python train.py --num_key_value_heads=2 --norm="layernorm" --norm_place="pre" --positions="rope" --parallel_block=true --init_std_up=0.0485 --beta2=0.95
MLP neurons of a small language model. Each row is named by its layer, matrix (up: input weights) and neuron, and shows model dimensions 80-143. Each number is 128 + 24 x the weight over its row's rms, rounded and kept within 0 to 255.
A block is one neuron, or neurons of one layer that tend to fire together. After each block is what it responds to, as a language model described it from the Wikipedia text at the highest values.

L8.up178 [ 86  87 134 140 104 113 111 136 134 188 172  73  97 123 137 118 126 125  86 119 134  98 158 129  79  98  85 142 163 132 102 113  83 139 127 136 139 105 127 120 147 115 122 102 116 168 136 138 124 141 105 165 133 117  77 169 138  93 146 118 131  89 120 132]
L8.up251 [140 130 145 159 127 105 141 112 174 130 132 123 134 104 128 121 133 155  82 153 145 116 119 115 152 136  89 114 144 108 122 115 132 110 102 114 127 126 136  86 174 116 116  77 111 117 114 150 140 129 123 129 177 165 112 108 140 105 128 124 149 113 155 109]
L8.up502 [ 93 115 137 103  80 103 116 143 132 174 154 100 118 136 119 124 132 129  95 177 119 109 180 123 113 126  82 136 110 151 158 118 145 128 141 155 153 126 112 116 154 132 108 127 125  88 112 148 144 134 137 168 153 182 125 150 143 133 161 180 118 157 111 133]
L8.up525 [119 129 164 111 114  97 135 126 124 121 150  93 147 121 155 151 155 119  99 101 121 106 151 154 144 139 123  62  90 131 156 170 169 125 121 136 191 106 145 115  92 105 123 136 125 117 134 131 108 145 138 145 128 147 127 130 111 107 107 155 131 144 172 145]
Description: Heading closing equals sign. The second equals sign that closes a wiki section heading after its title, as in ==Club career==, ==Plot==, === 2003–07 ===.

L3.up163 [146 140 152 162 152 142 106 171 140 106 144 145 175 113  85 174  96 111 146 104 113 167 129 128 187 148 122 154 128 167 108 166 161 139 100 102 100 142 116 108 115 151 110 148 134 136 169 112 106 152 130  98 121 139 135 152 136 163 129  86 118 183 123 128]
L3.up495 [131 128 152 117 142 137  99 108 108 145 147 102 138 124 148 162 100 151 151 116 123 136 123 130 145 115 143 137  91 152 172 109 178  92 127 149 105 142 154 117 140  97 121 115 127 147 152  78 105 150 134 105 138 119 161 151 143 135 139 128  73 110 126 136]
Description: Latinate suffixes; "that". Suffix pieces closing split Latinate words, like -tor (senator, regulatory), -us (status, thus), -ti (excavations), plus the word "that" after nouns or reporting verbs.

L3.up310 [120 106 103 133 133 128 117 144  97 114 101 124 135 144 144 163 155 177 111 128 110 176 132 148 111 134 122 146 112 143 145 110 136 124 129 130 181  51 117 136  82 122 117 133 116  73 107 115 104 130 127 112  89 161 140 162 124 124 106  98  89 118 163 156]
L3.up633 [ 92 104 122 165 132 172 127 140 100 126 152  87 137 165 131 126 125 130 124 142 134 114 122 112 120 114 134  74 107 132  83 108 102 163 118 140 150 159 119 153 134 102 142 140 120 113 127 121  93  99 132 119 136 110 104 107 159 106 146  91 113 142 159 145]
Description: Adverb-forming -ly suffix. Word-final suffix pieces completing a split word, mostly -ly on adverbs (historically, significantly, greatly, Weekly), occasionally -est, -ful, -ities.

L8.up188 [136 140 116 145 115 127 149 156 101 164 160 119 139 134 121 155 108 140  95 131 150 159 127 123  98 100 126 151 137 121 159 142  94 110 122 138 117  94 108 153  93 141 112 135 100 111 131  88  88 141 122 125 164 100 104 146 128 144  84 157 175 133 129 110]
L8.up347 [142  78 182 109 122  97 138 133 125 108 124  94 110 146 141 139 137 110 102 111  88 140 114 125 121 103 138 153  96 124 180 120  99  85  91 116 140 121 119 185 134 133 175 119 126 103 119 128 160 123 138 149 105 126  91 162 145  96 171 109 121 148 144 126]
L8.up362 [121 149 134 125 130  95 164  96 123 142 151 111 130 123 131 142 109 154 121 100 109 141 115 141 142  92 162 182 115 138 178 164 125  43 129 170 136 136 138 137 132 101 143 115 129 163 133  96 115 109 116 139 129 126 122 159 142 111 112 120  95 131 151 149]
L8.up495 [ 99  97 100 124 129 145 133 135 116 158 152 106 142 122 151 115 146 126  97  76 118 119 135 121 130 116 110 114 116 124 165  82 149 108 105 111 138  97 123 164  61 111 128 145 107 116 110 103 117 119 126 147 137 126 108 197 148 117 139 144 123 133 141 130]
Description: Suffix -s ending. Word-final "s" tokens split off their stem: plural nouns (touchdowns, passengers, interests), possessive 's, and third-person verbs (arrives, operates).

L8.up97 [112 123 149 120 117  56 109 115 138 144 111 123 142 156 158 101 140 138 165  97 159 130 113 116 123 137 115 178  83 128 167  98 149 119 110  99 164 111 153  70 108 130 146 176  77 112 110 128 143 110  74 150 135 124  95 137 138 129 143 135 127 114 137 139]
L8.up342 [103 150 152 143 150  94 127 144 137 118 124 144 129 100 134 128 111 137 134 105 142 130 129 140  86 126 117  95 102 133 130 207 121 105  97 127 140  79 126 112  84 106 132 142 112 116 114 160 131 131 159 118 161 161 138 146 120 150 162 122 107 130 121 148]
L8.up451 [119 129 104  82 120  63 145 134 139 158 124 104 159 104 134 174 155 133 115 106 143  75 173 142 107  86  88 133 107 124 125 148 116 141 108 130 116 117 151 122 101 126  91 109 125  76 156 170 127 140 110 183 111 162 118 132 113 143 142 103 117 126 167 104]
L8.up589 [ 80  95 150 136 155 130 142 153 147 140 122 114 103 102 116 148 136 121 166  68 126 117 173 128 104 102 110  97 108 125 130 143 121 155 125 120 148 132 129 118  48 146 119 140 136 155 148 100 123 139 134 136 161 179 127 142 114 141 144 109 177 154 140 108]
Description: Verb inflection suffixes. Split-off inflectional endings -ed and -ing attached to a verb stem, mostly past participles or past tense, as in encourag-ed, inform-ed, account-ing.

L3.up183 [146 126 159  89 156 180 112 134 104 122 154 122 110 138 124 105 157 135 125 155 133 151 134 145 111 123 121 131 142 139 164 112 118 133 176 140 102 106 121  94 177 149  96 152 155 113  96 120 114 121 142 110 104  88  84 182 120 123 130 136 135 139 111 141]
L3.up572 [164 122 169  94 169 181 106 117 107 125 128 140  80 137 147 132 137 103 129 150 149 141 128 177 105 113 107 111 166 137 136 139 105 121 143 106 108 124 140  99 139 150 129 122 148  73 114 107 123 138 120 138  98  77 134 167 132 124 128  98 143 143 124 166]
Description: Wiki heading equals signs. The = signs of wiki-markup section headings, mostly the closing ones after the title, as in ==History==, === District 13 ===, ===Radio===.

L2.up91 [165 138  92 106 153 158 108  85 110 143 128 147 131 153 142 149 154 115 113 134 101 177 117 181 127 109  96 123 172 133 172 120  94 102 180  97  99 157 129 113 144 139 122 132 153 103 129  97 140 148 152  99 156 101  97 131 126 103 124 138 155 119 124 140]
L2.up129 [145 109 139 103 132 146  90 106 121 163 126 110 109 147 102 145 116  78 134 110 111 154  93 143 122 117 101 119 138 133 149 109 110 166 185 105 128 126 127 152 171 145  98 117 145  85 150 125 101 120 141 123 110  90  81 142 147  79 125 122 150 135 133 128]
L2.up238 [136 126 143  85 140 123 111  99 111 137 114 123 109 136 133 156 107  72 163  98 110 115  91 162 161 149  98 112 182 120 161 123 124 109 192 120  98 142 132 180 177 154 106 114 145 147  87 158 127 130 163 127 111 100 102 155 121  97 135 153 165  95 140 180]
L2.up283 [156 158 148 125 158  98 173  98 129 163 122 127 134 152 115 147 129 105 159 111  89 145 188 136 115 111 139 126 126 107 124 125 184 108 133 116 116 130 136 146 112 141 145 120 104  92 156 155 129 127 152  92 124 104 129 123 136 140  85 148 148 161 139 145]
L2.up302 [121 132 161 114 185 118 161 158 133 114 136 103  79 171 150 163  90 102 132 141 137 107 162 142 105 125 133 150  87 122 174 102 116  93  85 156  94 145 149  90 101 121 133 133 131  93 136 131 135 101 122 149 139 137 161  94 113 140 112 146 134 148 138 132]
L2.up369 [152 124 171  93 136 134 116 127 123 123 113  83 146 117 118 167 111 106 142 168 134 120 172 164 142 159 153 168 109 127 135 142 122 124 157 147 114 130 150 135 109  61 124  97 125 142 153 148 154 123 178 141 157 129 112 119 133 170 118 141 137 106 161 126]
L2.up502 [136 136 146 120 178 112 102 116 106 136 117 101 119 118 146 166 132 131 155 140 145 173 115 186  83 130 109 121 111 132 124 117 119 130 159 138  99 132 122 150 177 140 111 166 134 129 118 161  96 135 165  80 138 136 101 158 165 121 129 136 127 120 136 139]
L2.up565 [135 160  91 110 132 129 122 133 124 137 140 127  84 130 120  83 164  98 136 138  93 156 141 170 113 105 109  94 126 158 141  97  97 129 153 122  92 117 110 117 147 132  87 148 165  86 102 152 109 117 125 106 127 113 153 155  93  93 121 141 128 106 109 154]
Description: Word-final suffix "s". The standalone "s" token ending a word: possessive 's, plural nouns, and third-person verbs, e.g. school's, Greeks, depicts, 1950s.

L3.up252 [111 112 139 130 121 102 138 110 109 107 142 126 122 144 148 103 119 133 153 100 165 154 172 138 145 134 141 136 142 154 128 142 115 148 138 167 113 150 135 124 151  69 155 127 123 129 186 146 120 110 101 133 112 130 134 118 116 107 130 158 133 128 161 129]
L3.up319 [136 126 135 113 141 163 104 144 140 145 130 123 187 101 135 114 158 127 121 101 139 108 150 115 136 123 113 144 105 135  77 144 135 122 117 117 123 101  94 176 143 148 115 145 137 162 110 105 149 134 111 138 156 134 138 130 133 166 152  93 110 114 106 137]
Description: Split-off verb suffixes. Separate -ed (mostly) and -ing suffix tokens completing a verb stem, as in match-ed, film-ed, depend-ing, usually before by, in or the.

L8.up204 [107 148 143 112 131 158 121  96 131 101 139 118 139 139 141 134  75 195  83 111 167 124 114 103 102 136 139 133 128 137 155 101 112 150 139 141 137 107 111 101 156 130 106 152  87 155 127 150  94 118  94 193 136 114 107  95 141 145 100  82 133 129 122 117]
L8.up308 [118 158 117 129 122 114 115 136  86 128 193 124 137 135 112 127  91 111 177 122 180 112 171 109 180 167 115 104 126 128 121 124 139 140 138 108 143 117 161 119 117 138 169 145 122 146 166 133 134 148 113 169 145  89 146 104 142 143 128 105  96 148  91 146]
L8.up427 [144 135 142 106 148 138 115 118 133 143 118 124 127 134  91 131  94 132 138 120 147  98 146 133 153 107 114 122 103 127 159 106 149 101 148 179 139 128 144 120 117 112 130 119 105 125 128 146 135 153  92 148 185 129 146 107 149 136 125 113 141  88 159 112]
L8.up476 [136 133 115  95 133 135  92 125  95  99 158 110 124 136  91 111 153 141 152 134 159 106 160 123 156 127 124 149 107 117 152 115 129  77  80 118 121 116 120 145 115 124 158  83 139 129 128 132 144 150 109 156 133 100 127 128 130 141  92  90 148 191 108 111]
Description: Section heading line breaks. Line breaks right after a wiki section heading's closing equals signs, like ==Background== or ===Mainstream===, plus scattered mid-word pieces such as un-ani-mously.

L2.up26 [155 147 106 120 132 157  60 139 126 160 165  88 111 146 117 151 123 121 125 123  96 127 105 161 143 144 110 101 108 121 130  96  92 129  87 134 111 135 109 155 115 162 126 123 137  74  90 122 121 105 108 109 102 148 123 140 136 128 169 122 126 155  99 111]
L2.up109 [150 118 137 140 114 124 128 131 107  91 174 135  80 101  87 144 151 118 142 170  78 152 154 125 160 134 108 152 125 181 106 140 136 147  99 122 105 122 108 128  69 121 128 124 134 121 149 141 111 179  98 100  75 161 108  94 154 111 132 144 150 123 126 119]
L2.up235 [125  70 149 141 109 151 128 135 148 119 145 116 166 138 128 160 120 122 122 145 140 157 154 163 151 115 141 130 123 143  99 126 132 122  82 107 145 124  91 133 138 135 132 118 126 126 138 135  95  93 122 123  92 137 156 150 106 101 126 150 123 117 123 108]
L2.up419 [ 89 148 156 107 162 122 134 178 112  94 168  90 161 137 150 165 125 130 129 148  81 122 161 114 146 121  95 135 168 132 100 131 120 128  95 131 114 131  80 121  92 157 154 130 131 103 165 124 138 132 115 139 148 143 132  92 125 117 117 119 146 118 125 125]
L2.up488 [128  99 178  99 129 137 111  84 108 129 149 127 119 135 140 143 117 116 133  80 109 115 136 138 143 116 159  95 118 127 129  84 119 125  91 150 108 123 138 143 143  84 137 113 114 142 166 139 125 135 119 126  88 134 111 141 154 133 173 166 135 116 143 147]
L2.up579 [127 128 140 106 117 154  69 136 138 138 117 130 112 120 128 151 121 133 130 160 103  98 121 149 156 167 126 153 139  86 133 137 101 184  97 124  78  82  84 174 133 140 114 117 110 116 169 126 109 120 136 180 136  81 119 127 164 126 118 106 136 158 104 119]
L2.up585 [148 132 103 136 151 126 145 124 158 114 162 153 125 117  86  97 151  99 128 115 111  76  83 150 134 118 127 120 155 125 134 169 107 187  95 128  84 132 103 144 149 126 111 127 124 122 175 157 112 110 147 117  98 139 125 148 138 141 115 135 110 162 115 144]
L2.up592 [125 135 144 148 171 155 111 135 107 113 153 114 126 139 167  58  98  94 122  79 117  98 155 134 107 151 133 139 158 135 138 147 164 137 120 185 142 122 134 128 117  67 148  95  92 106 150 133 139 175 124 143 148 150 185  96 134 136 147 144 118 130 125 126]
Description: Suffix "-ed" word piece. The split-off ending "ed" (sometimes "d" or "ons") closing a word, mostly past-tense verbs like steam-ed, land-ed, cancell-ed, also Earn-ed, Sch-ed-ule.

L8.up2 [ 87 125 164 118 121 129 117 196 133 114 121 136 123  94 165 125 110 120 150 139 130  91 134 144 134 149  94  88 163 130 159 134 158 154 101 149 160  99 135 125 103 117 153 130 125  83 124 179  97 119 151 155 134 128 143 121 163 120 108 125 105 107 133 158]
L8.up21 [120 124 162 161  90 115 115 121 111 121 127  93 133 119 109 121 120 141 104 163 126 112 158 143 129 146 118 134 105 140 133 111  97 114 132 204 162 141 127 142 143 105 131 122 112  89 114 126  85 111 134 162 172 130 108 112 146 137 126 160 128 127 109 131]
L8.up110 [ 73 151 125 128  98 124 156 148 123 102 104 108 104 148 130 121 105 113 128 117 135 137 128 153 127 154  68  94 161 110 142 163 135 129 153 140 141 130  98  97 130 123 143 144 142 110 123 105 129 158 128 148 148  96 132 147 159  70 114 115  94 121 118 108]
L8.up265 [103 111 161 113 137 141 126 117 130 172 121 108 110 103 168 176 109 117  93 183 128 123 120 148  91 143 102 105  98 144 134 136 130 149  93 136 123 131 131 131 118 110 164 116 119 110 112 141 111 112 128 166 172 134 116 157 140 120 113 100 131  86 113 138]
Description: Closing quotation marks. Closing quote marks after quoted titles, nicknames or speech, e.g. "The Ambassadors", "Fly", "RCA Victor"; occasionally heading-closing = or final word pieces.

L3.up278 [ 80 127 129 138  99  90 155 153 109 127 123 119 128 118 151 125 111 137 101 160 127 127 135 144 115 120 128  94 134 162 134 125  95 128  91 127 104 132 118 119 142  86 114 129 171 172 154 162 147 156 111 162 112 127 157 127 169 100 115 180 110 146 140 101]
L3.up383 [ 99 114 148 121 134  87 141 127  97 137 137  89 152 116 182 178 112 152 155  97 144 155 133 125 129 143 129 141 128 111 156 151 107  89 144 140  93 127  59 108 134  66  95  89 113 178  92 122 129 167 137 154 147 118 143 134 146 149 131 121 163 119 190 163]
Description: Paragraph break tokens. Double line-break tokens between blocks of Wikipedia text, after sentence-ending periods, section headings like == History ==, or infobox/list lines.

L8.up166 [152  89  96 114  88 147 108 141  87 126  90 128 145 132 104 124 143 130 159 140 126 116 134 134 102 133 140 104  67 115  85 139 131 123 117 100 166 142 111 136 125 137 154 102 138  99 129 113 126 112 144 125 107 147 138 112 164 117  88 135 124 157 143 157]
L8.up223 [151 120 141 139  92 134 141 105  91 123 118 103 111 122  89 159 149 138 163  82 118 122  84 138 101 127  95 124 123  90 124 166 135 135 119 123 122 113 121 147  97 146 159 113 101 120  94  95  89  78 104 152 114 143 131 108 124  97 141 128 160 128 133  80]
L8.up235 [129 129 119  97 101 130 106 109  99 136 142 160 121 149 101 144 131 130 154 114 198 123 189 109 196 161 134 156  91  91 163 120 120 115 105 115 111 121 130 156 125 110 150 125 117 198 138  94 116  89  96 123 152  85 160 116 139 120 100 100 116 156 164 151]
L8.up354 [130 147 157 114 121  94  84 163 114  92 118 105 123 145 113 137 133 144 171 127 166 112 168  93 174 101 144 155 117  73 161  87 110 139  82 128 128  84  85 102 116 100  95 148 122 142 128  87 124 120 118 129 129 136 104 100 133 127 105 131 128 138 181 137]
Description: Adverb -ly suffix, modifiers. The -ly suffix completing adverbs before the word they modify (increasingly, significantly, normally), plus determiners and degree words after prepositions (in the, its, about).

L3.up18 [117 114 144 115 161 113 110 150 103 131 151 102 152 129 124 123 162 117  98 100  99 170 161 138  62 134  82 138 107 156 131 119 111 171 105 145 138 110 142 182 107 162 120 133 111 132 118 115  60 125 109 128 179 123 133 162 125 141 140 134 103 123 132 126]
L3.up385 [127 140 133  94 143 105 124 129 100 112 113 135 123 141 159 163 128 145 131 143 126 168 106 149 107 153 143 135 123 131 152 129 110 134 162 123 140 126 112 115 105 119 154 104 141 102 141 126 110 116 175 150 121  88 125 135 114 112 126  91 148 122 122 134]
Description: Word-final "s" token. A separate "s" token closing a word, mostly the possessive after an apostrophe (Georgia's, Eminem's) and names' final s (Brooks, Geromichalos).

L3.up424 [137 150 113 126 109 120 138 145 102 155 105 107 138 136 150 118 112 131 121 127 121 165 141 123 152 117 106 155 132 148 166  95 161 147 181 148 152 154 139 100 146 165 138 169  81  97 181 153 130 136 111 130 107 132 139 137 187 116  81 107 126  95 122 137]
L3.up565 [126 145 147 118 146 126 121 121  90 100 143 143 125 145 137 137 110 114 117 150 117 151 142 173  99 164 168 140 114 129 157 114 151  78 126 157 115 138 109  92 161 108 114 113 129 149 117 108 121 148 139 142 175 124 133 129 170 168  99  83 105 108 107 146]
Description: Closing quotation marks. Closing double quotes ending a quoted title, nickname or statement, e.g. after "Father of Classical Music", song titles, review quotes; occasionally word-final pieces.

L2.up72 [133 160 118 110 122 121 125 119 105 134 131 128 111 133 105 115 143  95 136 112 112 115  97 162 155 139 124 132 189 148 161 125 130  71 166 121 109 121 129 152 172 127  84 144 130 118  86 148  84 153 154 127 100  92 112 148 150  99 140 114 174 108 109 162]
L2.up196 [119 158 143 170 140 134 137 128 126 195 167 103 148 105 137 154 119 135 124 109 129 148 177 173 154 106 124 139  94 129 144  79  94 146 118 135 125 119  80 140 138  99  94 104 167 160 132 134 105 121 100 152 116 140  78 111 113 105 151 128 110 122 160 146]
L2.up213 [141 118  96 105 137 107 134 120 134 126 104 134  90 136 134 152 102 140 137 137 150 166  98 181  96 140 128 112 164 142 133 151  91 158 173 103 104 156 113 158 151 135 111 133 204 169 131 129 105 116 152 126 120 111 105 167 119 121 116 133 169 110 132 116]
L2.up219 [133 100 169 132 152 136 148 132 132 115  68  97 104 132 100 143 135  82 145 135 155 127 103 157 118 142 130 137 143 172 127 119 135 158 181 105 122 138 123 143 165 136 124 148 128 136 158 149 128 118 128 128 115 116  51 153 128 114 140 119 159 113 145 148]
L2.up273 [170 154 110  87 125 114 131 169 102 117 133  88  94 157 144  95 118  95 144 113 121 106 125 167 134 149 128 150 155 126 132 134 153  95 153 117 114 114 127 140 163 150  92 133 161 141  71 148 131 136 153 151 103  75 140 133 154  96 152 137 166 146 122 141]
L2.up276 [114 128 158 127 136 170 141 170 161 140 148 116 159 127 173 128 104 166 139 113 113 110 128 113 125 136 155 149  94  97 170 101 125 114 109 153 131 142  94 121 117  68 120  78 102 147 146 121 132 148 109 197 146  82 124 106 121 151 152 126 125 166 135 119]
L2.up460 [131 158 118  75 159 135 101 125 113 141 114 114  90 153 129 143 144 108 137 125 124 158  87 163 147 143 102 119 143 162 168 156 105 132 182 114 104 118  88 127 146 124 106 149 169  94  99 166 116 150 146 137 131  90  88 141 152 103 107 110 159 114 121 127]
L2.up465 [143 153 102 122 159 159 107 108 120 138 116 129 120 159 124 125 154 113 124 121 137 185 104 154 136 113  74 108 156 142 121 110 111 124 164  93 117 108 107 147 178 163 114 156 159  92 131 138 119 134 137 101 138 131 110 167 114 113 136 136 150 113 146 145]
Description: Line break after section headings. Newline tokens directly after a Wikipedia section heading's closing ==, e.g. ==Legacy==, ===Game 4===, ==Early life==; occasionally table row starts.

L2.up69 [131 128 120 114 116 147 149 153 125 169 158 111 143 145 116 116 151 120 119 177 107 126 146 140  89 119 105 158 131 162 106 114 134 141 107  89 128 145 139 119 126 145 146 128 144 137  99 135 164  90 106 130 119 161 132 124 172  97 100 117 124 110 103 186]
L2.up122 [152 148 186  84 125 116 105 127  65 102 154 101  82 135  77 165 126 137 144 123 135 138 125 156  98 119 135 108 138 162 154 118 142 129 142 136 143 130 151 137 134 152 151 128 145 127 123 113 109 139 116 133 158 135 101 120 168 131 143  97 119 137 162  94]
L2.up155 [120 121 211 120 115 127 126 161 103 125 121  87 103 130  94 121 109 119 156 154 127 163 150 145 132 119 135 160 128 141 148 132 129  85 186 135 129 134 153 107  72 132 166 125 117 147 110 134 117 134 160 132 101 146 121 143 122 118 134 104 118 150 137 121]
L2.up251 [135 109 158 104 108 146 139  95  86 123 149  99 114  99 120 117 136 132 163 139 169 121 139 123 152 128 165 136  59 116 146 106 116  92 147 157 118 126 140 170 174 113 135 111 149 166 173 120  93 101 120 136 131 118 102  79 143 151 167 143 147 115 137 124]
L2.up469 [130  94 134 120 125 155 131 117  92  99 140  72 111 147 131 110 134 139 123 153 101 183 165 104 133 108  95 149 189 172 136 124 152 137 161 110 122 120 149 159 120 160 140 129  85 113 132 119 100 134 133 146 119  95 120 170 180 151 113 128 159 139 133 117]
L2.up576 [139 139 156 132 135 102 155 144  57 108 181 123  95 140 114 112 101 139 141 127 128 123 161 137 116 128 118 108 165 145 137 178 110 113 102 144 152 106 122 126 102  95 142 103 146 111 121 115 107 173 133  94 143 121 147 120 139 148 157  63 117 145 125 131]
L2.up577 [157 176 135  90 163 114 139  89  93 116 166  92 124 134 172 166 129 132 146 118  79  98 154 148 144 118 134 127 128 132 126 149 187 115 127 137 129 137 151 132 146 121 106  95 143  96 125 121 146 149 152 141 142 143  99 129 172 167 118 145 100 132 144 149]
L2.up606 [105 123 164 105  76 138 121 136 133 114  92 114  81 103 118 113 127 110 135 121 130 163 153 128 143 144 122 143 129 164 162 106 137 120 128 121 120 123 121 116 109 157 105 138 139 108 112 109 128 150 116 111 135 118 137 154 153 151 106 118 143 125 157 131]
Description: Closing quotation marks. Closing quotation marks ending song, article, or book titles and quotes, as in "Lighters"; also suffixes like -ism and "born" in lists.

L8.up36 [162 108 140 142 118 126 100 148 143 146 179  93 133 128 103 143 180 124 125 100 163 161 115 134 123 139  88 111  89 147 110 100  92 116 128 107 136  84 108 169 116 155 122 114 124 136 155 137  90 108 105 138 143 115 102 156 129 130 132  98  74 145 144 147]
L8.up128 [123 111 106 151 111 146 133 130 101 163 190 109 138 109 138 149 146 122  86 145 152 142 133 145 102 137 120 148 115 100 140 117 113 157 138 119 114  62 115 198 161 125  91 138 109 132 140 111  94  85 118 179 148 122 108 115 153 176 130 109  76 110 160 169]
L8.up475 [108 125 113 140 140 162 107 122 115 137 162 113 136 149 139 176 169 127 120  89 141 148 133 147 117 105 118 135 114 107 118 108 127 161 159 100 134 108 132 166 129 129 128 101 114 122 120  97  93  84 127 194 190 127 104 140 126 141 117  93 108 126 186 136]
L8.up526 [135  93 144 145 134 119 102  99 110  96 137 138 144 144 121 171 161 110  92 135 139 141 155 145 136 178 144 113 104 144 126 107  76 182 154 164 120 123 116 180 178 119 111 127 131 143 148  82  77 114 133 121 150  99  87 118 141 176 134 130 103 135 153 178]
Description: Word-final completion pieces. Short last pieces that finish a split word or acronym, such as -a in Armenia, -us in Damascus, C in CBC, A in RCA.

L2.up66 [158 139  95  96 125 144 100 109 114 134 134 125  92 155 154 141 144  96 142 124 110 144  88 176 128 144 110 100 115 157 150 141 123 127 197 107 136 137  95 122 175 123  98 143 152 116  87 158  98 156 179  96 132 109 132 140 118 131 161 153 157  94  84 145]
L2.up106 [177 146  87 107 140 147 115 113 110 138 128 123 124 168 136 126 121  99 140 138 119 146 130 163 141 136  85 125 184 134 144 159 127 102 166  78  97 129 130 127 157 155 126 130 164 145  89 148 121 174 156 127 117  81 159 142 136  94 157 133 159 142 142 122]
L2.up339 [156  94 141 103 131 120  87 113  92 138  96 129  86 133 126 133 168 116 145 136 133 146  80 148 117 132 111 114 159 135 151 128 128 183 175  99 147 111 120 148 151 162  99 123 161  69 115 144 136 117 158 101  96 107 128 175 117 120 149 133 134 120 120 158]
L2.up442 [144 109 108  94 103 109 128 119  99 145  96  94  85 116  89 150 139 100 158 120 110 137  96 141 154 130 135 116 144 174 149 159 155 144 196 117 122 107 111 177 118 135 117 152 150 109 105 153 110 136 137 119 149  89  95 186 131 120 103 112 151  99 119 146]
L2.up527 [154 151 100  96 143 130 135 112 102 174 115 141  88 154 138 143 145 109 147 122 133 165 122 180  92 146 106 112 140 182 132 113  97 147 187 113  97 131 120 127 118 115 122 141 198  98 114 152 143 162 172 102 113  86 101 146 122 108 132 159 159 109 115 127]
L2.up582 [134 135  93  81 179 117 109 128 120 161 121 136 153 139 100 130 162  96 134 158 112 112 117 140 143 137 101 129 176 110 171 149 142 150 163 119  89 127 103 132 161 154  82 137 164  98 125 179 137 128 144 117 133  89 111 177 137 110  83 143 155 128 141 150]
L2.up605 [147 118 117 104 124 156  91  96 114 155 105 143  44 140 150 139 135  97 131 127 122 158 131 157  92 120 112 113 125 132 162 125  93 155 165 132 117 149 131  98 170 131  89 102 171  99 119 135 115 115 134  81 119  89 132 153 131 104 130 134 186 134  91 155]
L2.up618 [140 119 144 111 148 134  97 124 131 151 124 130 108 136 103 100 126 100 112 129 117 147 158 112 116 100 131 135 150 137 175 103 104 146 142 100 118 117 131 114 163 149  86 107 163  89 147 118 107 133 148  75 114  69 149 189 123 118 147 150 157 147  98 134]
Description: Heading and clause delimiters. Closing = signs of wiki section headings (== History ==, ===Radio===), plus commas ending introductory place or date phrases (in Canada, On 3 November).

L2.up47 [154 110 119 108 107 127 115 182 102 144 115 133 160 146 137 103 116 109 158 146 139 146 146 128 157  96 145 126 125 148 146  96 146 130 102 120 115 139  77 116  75 150 119  96 183 147 169 129 144 118 164 160 121 134 112 162 135 127  74  90 146 157 100 119]
L2.up171 [132 102 175  86  86 127 131 129  99  99 129 136 163 123  70 123 114 139 160 124 152 145 109 182 159 102 133  94 126 178 169 134 175 172 155 122 148 130 127 112  73 171 152  90 109 128 165 143 127 110 145 157 120 141 124 142 129 141 109  98 136 128 143 107]
L2.up263 [151 127 131 106 138 109 156 137  97 136  99 146 152 132 114  95 131 143 126 138 165 126 140 118 108  95 142 122 145 124 159 159 162 137  75  95 145 118 114 122  85 168 127 104 107 118 137 128 123 113 148 145 141 140 153 160 158 119 102  45  95 149 123 115]
L2.up343 [140  98 154 116  78 134 117 131 118 111 122 111 117 157  65 142 137 124 152 136 120 120  77 137 122 100  99 122 109 145 122 116 111 129 136 105 153 107 146 119  98 177 128 133 131 123  86 138 148 126 178 104 157 162 106 115 158 167 135 123 138 136 112 164]
L2.up385 [157  85 174 105 140 142  96 148  92  72 149 103 129 141  95 126 140 120 193  70 155  85  98 145 152 102 129 136  96 128  96 156 146 146 128 134 149  94 152 136  93 158 157 147 111 134  96 129 108 142 153 116 181 145  95 110 108 123 146 114 156 113 134 181]
L2.up405 [148 141 144 130 102 166  80 169 139 101 143 138 141 152  93 132 130 122 120 132 109  97  98 164  97  71  94 124 117 127 117 137 128 121 136 110 151 111 112 118 106 133 162 110 120 101 122 118 126 152 138 119 120 179 137 169 175 154 107 121 119 131 114 195]
L2.up453 [121 118 137 159 124 106 133 127 120 174 133 117 132 104 119 102 166 122 125 153 143  92 118  93 144  65  92 105 120 157 115 110 119 174 104 125 101 136 112 130 145 150  98 160 153 147 119 103 122 147  88 121 141 135 152 152 108 153 109  96 109 118 117 150]
L2.up484 [139  96 162 123  89 139 146 129 151 139 145 105 142 152 118 155 115 116 164 143 155 132  94 104 156 132  65 158 113 165 123 143 150 198 109  94 151 146 143 115 125 131 105 151 137 125 154 137  89 107 139 116 124 120  83 159 137 109 101 108  92 116 192  92]
Description: Word-internal fragments, born. Word pieces that continue or end a word, especially "us" and "ni" in names and terms (Marcus, Colossus, Mioveni), plus "born" after "(" or "was" in biographies.